Weights of a small transformer language model: untied embeddings, 5277 steps.
MLP neurons of a small language model. Each row is named by its layer, matrix (down: output weights) and neuron, and shows model dimensions 0-95. Each number is 128 + 24 x the weight over its row's rms, rounded and kept within 0 to 255. A neuron's up and down rows have the sign that makes its largest values positive.
A block is one neuron, or neurons of one layer that tend to fire together. After each block is what it responds to, as a language model described it from the Wikipedia text at the highest values.

L12.down45 [109 115  78  84 135 155  97 141 111 150 124  45 113  97 102 111 160 124 177  80 119 142 134 129  95 119 164  80 130 119  71  72 135 133 148  93 148 124 130 154 132 141 182  86 151 115 121 142 126 136 134 102 185 119 138 121 138 110 141 107 113 117  87 102  98 121 147 126  73 132 182 157 111 141 138 117 141 116 115 147 112 160 129 132 126 124 120 128 144 131 137 120 117 135 175 158]
L12.down126 [136 122  89 140 131 123  91 146 123 155 128 172 151 139  93 111 123 160 127 137 108 107 141 115 165  76  99 126 156 112 119 101 128 110 122 132 189 102 171 133 144  95 129 137 170 136 147 142 126 153 109 125 135 153 103  75 123 137 102 120 110  92 146 131 110 132 115 130 120 112 177 115 141 111  80 127 137 111 111 157 130 144 102 123 137 138 104 110 115 125 130 108 101 141 132 124]
L12.down210 [106 132 146 135 156 164  91 135 124 173  50  99 136 128  95 114 146 141 177 123 168  92 140 152  91 106 142 146 103 140 133 146 114 132 115 108 100 178 120 132 113  73 145 160  89 148 111 134 131 124 120  90  80 109  98 170 117 132 133 148 176 141 123 136 138 107 128 119 102 146 144 107 160 134 138 117 151 120 103  84 106 119 110 141 117 183 110 140 141 116 148 122 116 114 124 154]
L12.down258 [109 141 144 129 155  98  87 152 139 174 133 108  99 100 150 141 119 112 116 103  99 108 148 101 155 158 152 124 139 149 139 139 156  79 125 137 138  72 153 115 171 139 101 124 123 156 141 113 167 103 112  97  88  89 160 115 143 132 132 130 108 104 166 131 105 144 159 124 161 130 149 137 116 116 129 136 101 126 110 115 116 129 112 139  81 142 106 144 119 123 176 110 135 125 129 142]
L12.down321 [185 115 121 128 130 135 119  96 105 128 131 147 131 127 150 142 133 135 137 141  70 153  87 118  95  69 131  98 115 136 158 159 117 141 185 111 133 145 130 130 112 126 124 140 141 147  94 111 134 118  79 118 126 125 136 121 118 137 103 143  93 127 121 112  95 157 122 195 144 124 112 140  91 143 131 116 134 136 136 154 174  95 140 105  75 126 139 151 115  91 118  91 107 125 111 140]
L12.down400 [114 115 112 107 133 138 104 144  79  96 113 160 171 145 154 135 126 126 131 135 136 141  87 146  87 157 172 133 113 128 138 117 118 102 118 127 137 147 141 163 135 124 132 150 126 148 124 140  64 189 147  97 136 191 151  79 147 124 137 113 107 129 142 138 143 122 103 137 111 116 103  60 100 115  95 105 136 125 185 163 172 106 163 113 157 158 132 136 153  90 134 149 118 140 142 166]
L12.down411 [130 151 131 116 105  91 154 132  71 110 123 119 142 139 158 136 110 158 116  67 135 155  93 125 110 169 181 141 144 146  50 144 121 146 150  69 164 121 128 123 126 131 129 144 126 133 146 123 146 153 148 123 118  94 135  95 141 122 112 127  82  92 114 126 135 116 155  93 107 173 111 127 158  97 178 140 100 117 182 177 158 118 159 103 116 139 122 150 131 135 145 127 152 136 132 135]
L12.down444 [124 127 153 129  82 126 121 112  85 139 128 141 101 117 107 129 166 118 138 152 120 128 100 139 115 140 143 118 122 126 135 121 105 122 120 103 147 134 120 113 100  81 135 117 112 158 162 122 103 127 135 137  69 127 140  95 127 109 133 122 144 135 106 100 105 107 102 140 176 145 120 128 122 153  86 115  94 103 150 115 122 141 117 141  82 133 135 144 122 128 120 106 146  95 117 160]
Responds to: The auxiliaries has, had and have before a participle such as been, and final pieces completing split words, like h-ave, ag-ain, oft-en.

L12.down17 [151 129 123 111 116 123 119  89 117 118 162 142  95 134 130 137 111  89 109  88 170 132 144 127 127  92 181 126 158 127 127 112 136 150 115 121 115 156 122 159 117 129 154  64 127 101 132  92 120 100 107 122 103 126 167 119 129 125 149 177 137 127  94 118 157 152 163 118 149 142  89 137 117 146 105 135 128  85 164 152 161 138 107 136 181 149 122 135 147 139 147 104 118 107 115 161]
L12.down68 [147 124 139 168 141 125 130 107 119 154 160 142 138 181  87 142 118 131 131 102 134 123 149 123 108 127 106 112 106 108 132 126 117 147 128  95 140 126  98 141 120 164  89 110 161 100  87 113 122 144 134 147 144 141 133 126 115 123 133  89  98 169 134 119 149 105 169  83 124 129 107 157 162 163 116 113 140 176 140 159  75 154  98 130  87 128 127 174  97 131 131 123 131 106 150 110]
L12.down104 [129 114 120 122 121  88 153 130 118 153 130 154 151  92 145 141 140 179 181 111  99 113  86 153 193 101 135 117 129 142 125  81 140 173 126 125  90  98 106 142 129 148 117 150 110 115 150 103  98 144 108 118 142 104 124 150 111 107 112 137 103 127 136 113 157 152 128 115 134 104 137 132  75  81  96 155 159 109 113 149 128 106 144 154 162 126 110 172  95 127 155 112  77 114  91 135]
L12.down190 [143  96 139 133 128 147 129 138 174 114 164 101 135 104 151  96 112 114 115  77 121 116 143 149 138 109 167 125 149 177 117 176 111 117 123 118 114 114 110 141 124  96 128 111 112 113 157 149 137  77 143  91 138 159  84 151 161 126 133 114 137 129 106 131  92 111 138  90 139 136 108 126  97 168 144 142 123 100 112 137 136 108 122 132 151 144  95 152 148 162 104 148 106 180 154 145]
L12.down296 [111  81 140 112 118 140 142 121 133  99 152 128 133 113 153 149  84 136 128 137 116 134 128 160  96 152 152  86 141 134 122 103 154 177 121 114 134 122  98 166 146 127 154 122 155  81 143 113  89 149 141 100  75 114 146 125 104 101 114 135  77 137  94 142 124  98  93 160  89  63 158 128 159  96  94 128  73 164 103 140  55 155 118 103 136 115 123 125 130 110 161 146  88 124 152 136]
L12.down343 [150 132 119 138 132 127 147 153 123 122 104 123 102 144 172 135 114 127 137 157 102 100 132  74  74 114 138 123 152 139 119 123 102 152 144 142 114 119 145 105 124 135 138 179 119 123 118 119 122 124  89 151  66 148 122 120 155 122 120 114 102 115 157 133 112  74 150 158 137 109 150  69 149 146 104 109 143 147 151 115 141  91 158 128 141 152 108 128 123 143 108 134  47 117 129 115]
L12.down382 [142 159 125 128 128 125  77 148 126 125 103 115 101 109 126 117 134 125  94 124 137 154 105  94  86 156 141  84 142 135 141 155 130 166 107 143 111 104 105 103 113 107 125 138  88  96 148 111 158 141 112 131 141 131 177 172 103 156 122 170 144 139 135 143 136  86 152 134 130 122 107 101 104  90 118 121 154 123 144 144 171 139 144 139 132 152 117 158 128 175 114 157 126 164 131 116]
L12.down502 [ 81 177 150 102 149  95 139 125 150 123 137  96 139 146 119 120 170 134 153  56  97 120 131 154 119 108 146 104 161 144 116 115 100  90 147 144 135 135 123 156 107 110 135 117 109 148 145 108 153 146  98 114 147 138 143 127 130 131 126 112 137 145 127 127 139 114 121 116 123 137 156 226 155 108 167  78 154  98 109 133 121 155 113 188 158 129 146 171 157 143 102 119 170 106 135 139]
Responds to: Word-final pieces that finish a noun, mostly plural endings like -s, -es, -ies (examples, universities, mosques), plus the o of "who".

L7.down278 [129 119 154 141 129 148 139 151 184 127 153 115 119 141  68 133 115 132 151 116 130 159 166 157 119 168 133  84 141 136 103  90 121 107 102 126 111 120  90 104 126 150 127 147 117 111 169 153 136 136 123 120  97 137 130 135 172 152 118 141 124 138 115 164 106 180 140 123  99 103 148 143 115 113 117 141  92 113  97 128 130 126 147  99 128 152 130 159 164 107  96 115 141 105 180 150]
Responds to: Plural suffix tokens closing a noun split into word pieces, like Vot-es in election tables, pictur-es, play-ers, Nomin-ations.

L12.down33 [126  75 120 111 111 153 122 137 173 151 125 138 152  74 114 142 122  98 154 112 116 145  53 151 137 164 128 138 145 148 150 130  61 152 142 135 155 129 123 138 126 125 157 123 132  94 156 122 120 103 109 149 110  71 137 173 154 140 111 103 104 139 132 106 135  96 120 133 156 111 111 169 176 102 113 126 108 137 118 136 123 157 108 123 122 149 126 161 122 144 118 139 120 144 126 114]
L12.down71 [133 156  90 100 162 147 161 119 117 165 131 135 126 108 104 126  88 148 110 127 123 151 121 149  91 121 115 126 118 115 115 146 201 129  97 127 118 142 147  86 143 110 128 112 111 135 133 165  70 149 150 116 138  70  87 153 145 126 156 156 105 118  91 120 157 171  74 112 146  99 140 123 135 145  99  96 184 140 130 125 145 124 175 139 140 150 125 132 102 164 157 112 140  98  86 124]
L12.down233 [138 131 151 136  68 149 186 112 142 127 124  84 103 105 161 149 117  90 131  93 121 102 150  98 112 180 129 134 110 121 147 132 152 126 116 119 154 203 109 115 120 137 112 154 141 110 121  88 127 124 129 110 147 157 128 113 162 139 167 183 148 144 161 116 111  85 112 139 156 125 151 146  97 109 117  81 183 117 150 135 159 124  92 117 125 126  97 129  89 113 145 152  99 132  99 117]
L12.down256 [113  89 104 101 132 115 123 164 126 104 136 156 166 136 149 144 133 116 142 145 111 117 160  60  94 115  84  72 138 108 114 164 140 117  97 151 125 105 118 150 114 123 112 106 130 106  69 137 132 138 127 144 124 137 101 130 124 161 123 131 106 131  97 132 166 117 122 165 142 159 121 143 133 139 144 110 120 106 134  99 103 136 149 112 162 129 109 110 134 130 134 132 103 138 151 122]
L12.down327 [ 85 135  90 140 131 114 132 104 105 125 127 117  78 125 117 108 149 144  69 126 150 100 111 119 105 124 117  85 128 186 111 137 158 144 159 134 115 137 118 139 144 134 123  85 154  59  89 100 130 127 110 142 142 154 120 159  98 190 142 146 150 144 110 165 116 175 130 146 149 104  96  99 119 131 103  73 122 115 129 128 135  64 102 104 124 164 132 118 145 122 149 160 116 162 123 168]
L12.down360 [136 146 122 148 100 174 125 134 147 109 153 150 141 110 160 100 115 137 148 158 162 126 125 173 132 171 154 130 156 162 139  96 135 107 143 138  98 106  94 124 117  98 149 105  97 139  85 103  57 168 149 107 131 125 136 117 113 120 162 149  71 144 151 127 102 117 143 133 135 153 107 113 123  89 118  66 148 150 146 102 106 109 137 150 140 129 141 140 123 145 137 111 119 133 104 143]
L12.down380 [159 130 123 125 134  96 152  88 130 181  71  84 122  79 133 130 148 147 146 119 106 178 144 127 152 121 102 140 119  94 148 153 192 117 120 119 149 103  92 104 124 104 128 121  84 118 103  83 163 118 118 120 146 134 123 122 122 110 166 185 129 113  88 158 143 129  85  91 117 161 140 175 169 119 124 147 159 119 178 107 128 127 122 126 121 177 117 112 148 144 113  97 127 105 147 139]
L12.down417 [152 137 157 134 133 108 104 159 168 126 135 135 120 129 143  92 133 126 137 155 151 100 151 127 165 120 125 160 118 112 128  77 180 139 160 129 125 134 133 141 115 103 112 131 101 137 111  99 121 144 156 130 120 127 147  94 141 198 124 109 159 131 126 116 125 117 149 116 154 110 135 150 126 134 136 137 102 114 140 117 146 146  95 123 119 150 133 118 139 122  80 185 110  93 160 147]
Responds to: Tokens just before a person's name in lists and tables: the r of Mr./Mrs in cast roles, bullet dashes, words like with, and.

L6.down36 [122 134 117 135 145  90  93 182 148 159 106 131 103  89  85 124  98 122 148 112 140 130 141 153 129 106 130  98 108 148  98 113 166 173 116 145 105 137 103 162 143 108 113 132 154 133 104  75 126 130 135 167 129 116  89 131 123 121 150 146 173 161 179 160 123 118 135 118 137 113 104 111 136 156 118 122 107 100 132 158  97  97 110 118 130 131 142 104 164 124 146 139 140 137 112 164]
L6.down41 [105 169 163 171 126 122 152 161 132 179  94  94 115 140 120 133 124 101 135 108 117  94  55 135 109 139 128 118 134 122 112 103 157 135 136 147 123 148 130 132 112 112 102 150 110 146 130  90 135 135  78 157 115 141 177 124 131 112 176 150 124 141 157 135 126 115 142 111 146 137 123 112 130  76 153 135  91 136  55 146 130 128 169 127 111 159 149 119 119 128  99 133 120 132 148  96]
L6.down61 [155 110 131 117 106 122 135 133 138 101  98  97  93 146 131 129 146 107 127 118 161 129 122 117 129 186 134 120 124 129  95 154  96 163 117 128 155 151 132  88 147 163 103 117 150 150 130 100 104 122 108 136 127 135 145 174 170 112  68 120 142 118 118 138  94  91 184 107 132 106 157 133 102 133 143 167 139 114 111  99 145 121 154  89 126 143 153 146 102 140 104 120 171 102 148 101]
L6.down70 [144 111 118  91 133  86 112 111 135 129 152 151 153 120 130 146 123  88 103  81 122 128 202 105 132 139 151 175 132 128  93 171 132 145 124 126 160 134  88 112 149 107 117  98 131 157 168 145 125 142 127 138  90 153 124 110 108 141 148  64 163 139 122 164 161 152 110 170 115 107 163 127  96 129 128 119 155  98 143 155 146  89 123 168 103 141 103 164 193 124 154 151 118 159 136 150]
L6.down84 [ 90 151 115 138 150  76 111 152  99 148  92  71 106 104 109 101 104 116 129 142 104 120 186 121 105 131  93 128 129 109 101 125 142  76 120 117 125  72 110 124 134 155 146 153 100 121 176 136 157 185  90 116 141 145 136 127 145 128 133 103 130 115 141 120 140 125 165 135 102 104 110 132 117 122 135 155  78 116  99 109 169  82 149 105 120 143 102 117 140 140 112  98 104  96 143 127]
L6.down207 [103 136 104 101 135 126 142 142 131 113 105 128  79 160 149 109  87 137 150 148 150 108  97 125 103 139 128 109 110  90 119 120  97 111 158 145 115 102 135 135 133  92 135 167 146  96 148 106 158 108 165 148  96 205 127 180 105 133  94 136  70 162 123 131 127 140 143 124 122 127 141 130 117  86 127 149 126 111 142 154 164 151 130 151 142 121 118 162 110  98 147 112 135 132 145 116]
L6.down486 [140 139  81 183 158 153 139 117 161 166 148 122 104 107 135 151 137 103 110 123 113 110 127 117 127 168  97 123 143 139 124 110 130 116 117 133 145 114 147 127 152 113 102  97 143 112 122 105 127  97  80 208 142 110  85 114 105 127 106 132 138 173 139 147  95 121 155 139 119 140 134 103 194 121 108 123 121 134 190 160 137 117  85  88 129 105 123 149  86 108 113 104  85 146 108 111]
L6.down489 [135  97 121  94 106 158 100  79 130 120 137 147 112 135 133 135 125 158 143 159 101  85  96 133 132  73 127 138 141 152 168 139 156 106  93  96 118 164  97 116 114 119 176 130 136 162 154 141 188 105 110 135 119 158 133 121 139 145  88 151 104 117 135 142 163 153 105  78 118 158 113 150 113  99 125 102 124 147  98 156 127 143 111  97 161 157 116 125 120  87 113 142 113 132  89 162]
Responds to: Final piece of a noun split into several tokens, often a plural or -ion ending right before of or punctuation: typ|es, Seat|s, vers|ion.

L6.down109 [108 133 162 165 134 153 147 132 136 131 131 127 133 152 138 151 111 126 107 105 100 106 153 187 117 125  95 121 111 141 126 148 111 141 165 137  98 141 117 143 122 115 107 134 105  91 130 162 100 159  91  95  94 163 113  75 102 129 132 131 105 111 145 124  97 124  70 123 117 150 119 109 157 110  64 110 145 119 100 121 144 157 138 129 113 175 126 109 105 114 167  98 121 121 142 127]
L6.down115 [159 139 155 120 200 146 120 123 154 149 145  98 144 207 115 117  91 113 132 146 116 123 117 124 111 133 126 137  72 159 130 124 148 130 159 136 135 158 110 109 151 102 107 172 157 134 133 149 128 175 151 128 111 136 137 129 125 153 116  86  99 101 121 109 128  89 139 132 113 147 117 111  78 120 130 158  73 148 113 149 139 101 114 154 129 161 146 136 136 147 146 149 168 154 135 116]
L6.down151 [ 86 115 155  99 139 151 111 140 141 110  96 140 128 130 141 151 134 135  82  70 150 152  88  89 141  96  86 177 120 144 125  78  94  63 119 146 104  94  97 177 160 107 170 102 135 155 150 127  89 120 102 101 143 134 131 161  77 140 171 111 130 104 130 122 101 127 117  91 123 141 102 102 130 133 140 137 121 141  88 122 136 141 122 104 125 116 157 107  89  68  99 127  79 127 117 122]
L6.down293 [111 117 145 137 135 166  79 138 168 128  69 124 131 121 111 117 150 125  90 143 127 109 201 147 119 107 135 114 122 162 143 178 155 120 119 144 152 195 152 168 102 107 108  83 130 110  90 109  87 107 120 143 176 148 125 135 102 129 132 126 124 147 149 133 137 126 135 103 117 149 132  93 129 138  84 117  97  90 181 148 135 107  99 153  92 143 129 164 166 140 150 129 105 140 104 163]
L6.down311 [128 119 113 121 152  85 140 131 161 155 104  64 124 145 136 153 162 129 130 127 117 157 124 129 103 123 100 164 128 107 144 117 160 111  92 132 126 124 119 116  93 134 113 118 113  72 112 107 156 162 129 110 124 121  98 172 129 145 104  72 142 148 114 149 126 135 160 114  66 123 134 122 107 117 148 121 154 127 109 105 128 160 148  86 111 116 144 157 125 138 179 150 139 136 124 154]
L6.down316 [137 111 156 113 165 137 174 118 130 149  95 132 122  90 152 101 125  90 135 147 101 126 124 120 177 152 107 122 135 170 106 125 111 146 157 102  69 129 126  79 150 125  98  90  65 144 164  97 121 119  94 158 113 137 151  96 147 103 127 114 143 121 107 105 110 106 167 106 105 128 119 129 121 144  94 115 127 117 132 107 152 111 135 100 125 100 182 132 136 140 179 126 131  80 177 147]
L6.down426 [ 91 133 145 125 128 149  92 113 101 133 126  89 148 112 110 153 130 125 116 120 116 111 155  90 165 125 129 120 124 127 112 153 131  87 113 108 178 133 136 126 107 117 151 127 103 112 124 121 122 177 124 138 108 130  44  98 159 187 114 135 154 131 108 124  80 131 144  95 124  95 156  94 153 150  93 111 143  96 117 118 117 180 180 126 119 114 130 104 122 140 119 137  96 102 147 142]
L6.down472 [107 123 127 150 126 107 124 103 113 153 136  87 142 184 134 130  97  97 121 137 119 138 129 136 150 161  97  99 125 122 152 124 135 161 126 157 111 114 114 117 155 132 132 127  91 141 168 109 142 141 118 126 115 131 146 100 141 173 129 123 150 123 118 131 165 142 154 104  98 115 144 124 110  97 149 168 141 131 103  92 145 170 124  97 111 120 160 208 106 130 129 133  83 145 162 127]
Responds to: Final pieces of adverbs and sentence adverbs, mostly -ly (commonly, previously) or ne-ver, alway-s, alread-y, plus standalone not and also after a verb.

L7.down185 [101  78  93 126 140 117 110 119 134 150 174 177 130  90 130 101 160 156 163 112 106 141 105 147 187  97 119 138 214 133  89  97  97 101 135 128 127 118  92 160 147 180 138 177 123 134 126 109 155 123  99 144 130 149 147 137 115 122 132 108  63 122 133 107 120 147 119 123 162 146 109  99 153  94 162 149 110 158  86 160 143 120 154 113 114 140 136 101 119 105 149 114 103 121 129 123]
Responds to: Final word pieces completing a finite main verb after its subject, such as -es in makes, -ed in adapted, -s in contains, gave.

L7.down330 [108 150 121 150 121 147 126 134 177 114 107 129 122 149 165 125 132 147 111 144 100 181 111 126 136 104 117 128 149 139 140 129 125  95 112 141 119 118 117 124 113 130 161 129 117 135 132 150 119 111 146 122 169 144 150 107 136 127 120 100 173 131 103 111 123  84 132 162  75 116 152 153 159 138 112 104 187 133  91 139 122 116 135 143 130 140 113 120 163 109  94 134 146 123 147  83]
Responds to: Opening quotes, apostrophes and hyphens inside proper names, nicknames or translations (al-Sham, 'Gecko', Macabre's), plus mid-word pieces of foreign names.

L12.down34 [154  97 104 137 140 146  91 145 128 136 111 146 156  99 165 139 123 139 114 134 118 115 119 144 129 110 154 138 146 135 134 134 113 141 164 144 108 141 139 100 138 129 106 138 127 141 119 111 105 151 134 165 124  97 141 104  86  80 151  68 101 129 128 150 118 162 130 100 129 133 150 130 110 131 172 161 126 116 168 100 122 129 133 136 164 132 157 141 152 144 115 131  85 108  76 117]
L12.down67 [128 132  90 161 135 127 163 155 153 117 173  99 115 121 103  91 120 141 154 115 137 135 191 136 141 127 110 153 117 175  97 140 126 162 111 155 136 136 136 137 128 167  94  92 108 122 129 107 148  99 125 132 116 129 130 173 103 101 109 175 133 124 108 111 136 132 167 135 119 133 128 154 133 157 158 145 125 142  72 180 165 107 116 137 103 103 104 138 163 139 110 146 132 144 134 110]
L12.down90 [126 116 155 148  87 131 128 151 163 136 163 115 108 132 121 104 129 148 135 141 136 128 174 106 130 137 120  86 163 145 137 133  94  76 143 115 158 165 123 157 154 150 131 101 134 133 153 112 118 113 163 128 144 159  94 147 172 162 146  90 119  91 122 129 123 108 152 121 151 143 146 138 150 131 141 120 104 127 122 141  97 127 132  87  96 134  75 157 175 133 130 152 128 111  90 186]
L12.down149 [133 128  72 114 163 110 136 122 166 133 160 130 112  86 125  88 149 131 152 142 117 115 166 135 120 107 116 162 183 146 135  99 126 144 143 136 127 122 159 146  97  84 131 155 131 146 142 128 152 120 134 113 137 116 136 151 137 145 122 133 133 154 136 135 154 160 136 109 130 134 146  81 135 152 117 133 123 152 111  62 169 192 154 124 133 112 144 155 189 105  68  92 138 184 110 140]
L12.down252 [105 114 124 128 143 106 147 143 158  85 108 104 143 146 145 101 125 145 150 138 158 155 111 104 126 139 106 141 121 167 122 146 130  77 110 115 134 118  99 100 113 156 129 181 139 120 103 190 118 135 129  99 136 121 146 174 173 102 171  95 157 121 127  98 122  95 131 128 138 145  84 133 140 119 129 143 116 151 101 146 131 171 117 161 129 119 131 106 126  83  89 160 113 107 101 151]
L12.down280 [132 114 116 121 167 108 138  97 120 108 114  83 174 140 125 145 113 167  96 114 130 151 133 136 126  75 118 112 157 144  95 165 145 143 132 142 146 128 109 142 112 111 107 129 113 156 107  97 113 102 170 133 183 105 134 142 105 125 130 117 154 144  63 151 114 121 126 129  70 145 131 125 130 117  91  92 105 123 116 143 149  93 130 119 119 135 127 213 116 140  89 183  89 155 109 161]
L12.down330 [156 106 112 137 137 153 128 102 142 104 115 118 163 130 150 123 137 137 134 120 188 109  98 154 173 143 116 153 122 123 108 134 146 130 110 168 178 148 115 191 146 114 130 115 123 111 160 141 126 130 125  93 139 121 168 135 172 152 129 117 124 178 131 133 103 111 110 181 137 160 109 150 110 143  96 138  91 140 140 153 154 143 143 116 141 117 104  85 159 109 152 165 126 154 145 113]
L12.down449 [134  75 165  81 142 143 158 138 109 140 149 104  99 112 120 137 123 151 169 150 125 132  88 127 104 122 110 119 157 125 149 141 115 120  95  94 151  68 142 104 121 175  89 125 146 116 144 120 138 123 107 126  97 105 125 147  48  96 111 117 115 138  98 100 147  97 102 125 134 144 142  95  80 110 132 134 113 151 145 119  90 171 196 128 144 155 117 156 143 141  91 144 105 119 131  80]
Responds to: Fires on pieces that link parts of a word or name, such as "is" after d (dis-charged, dis-covered), hyphens in compound names (Wu-Tang), apostrophes, and opening quotes.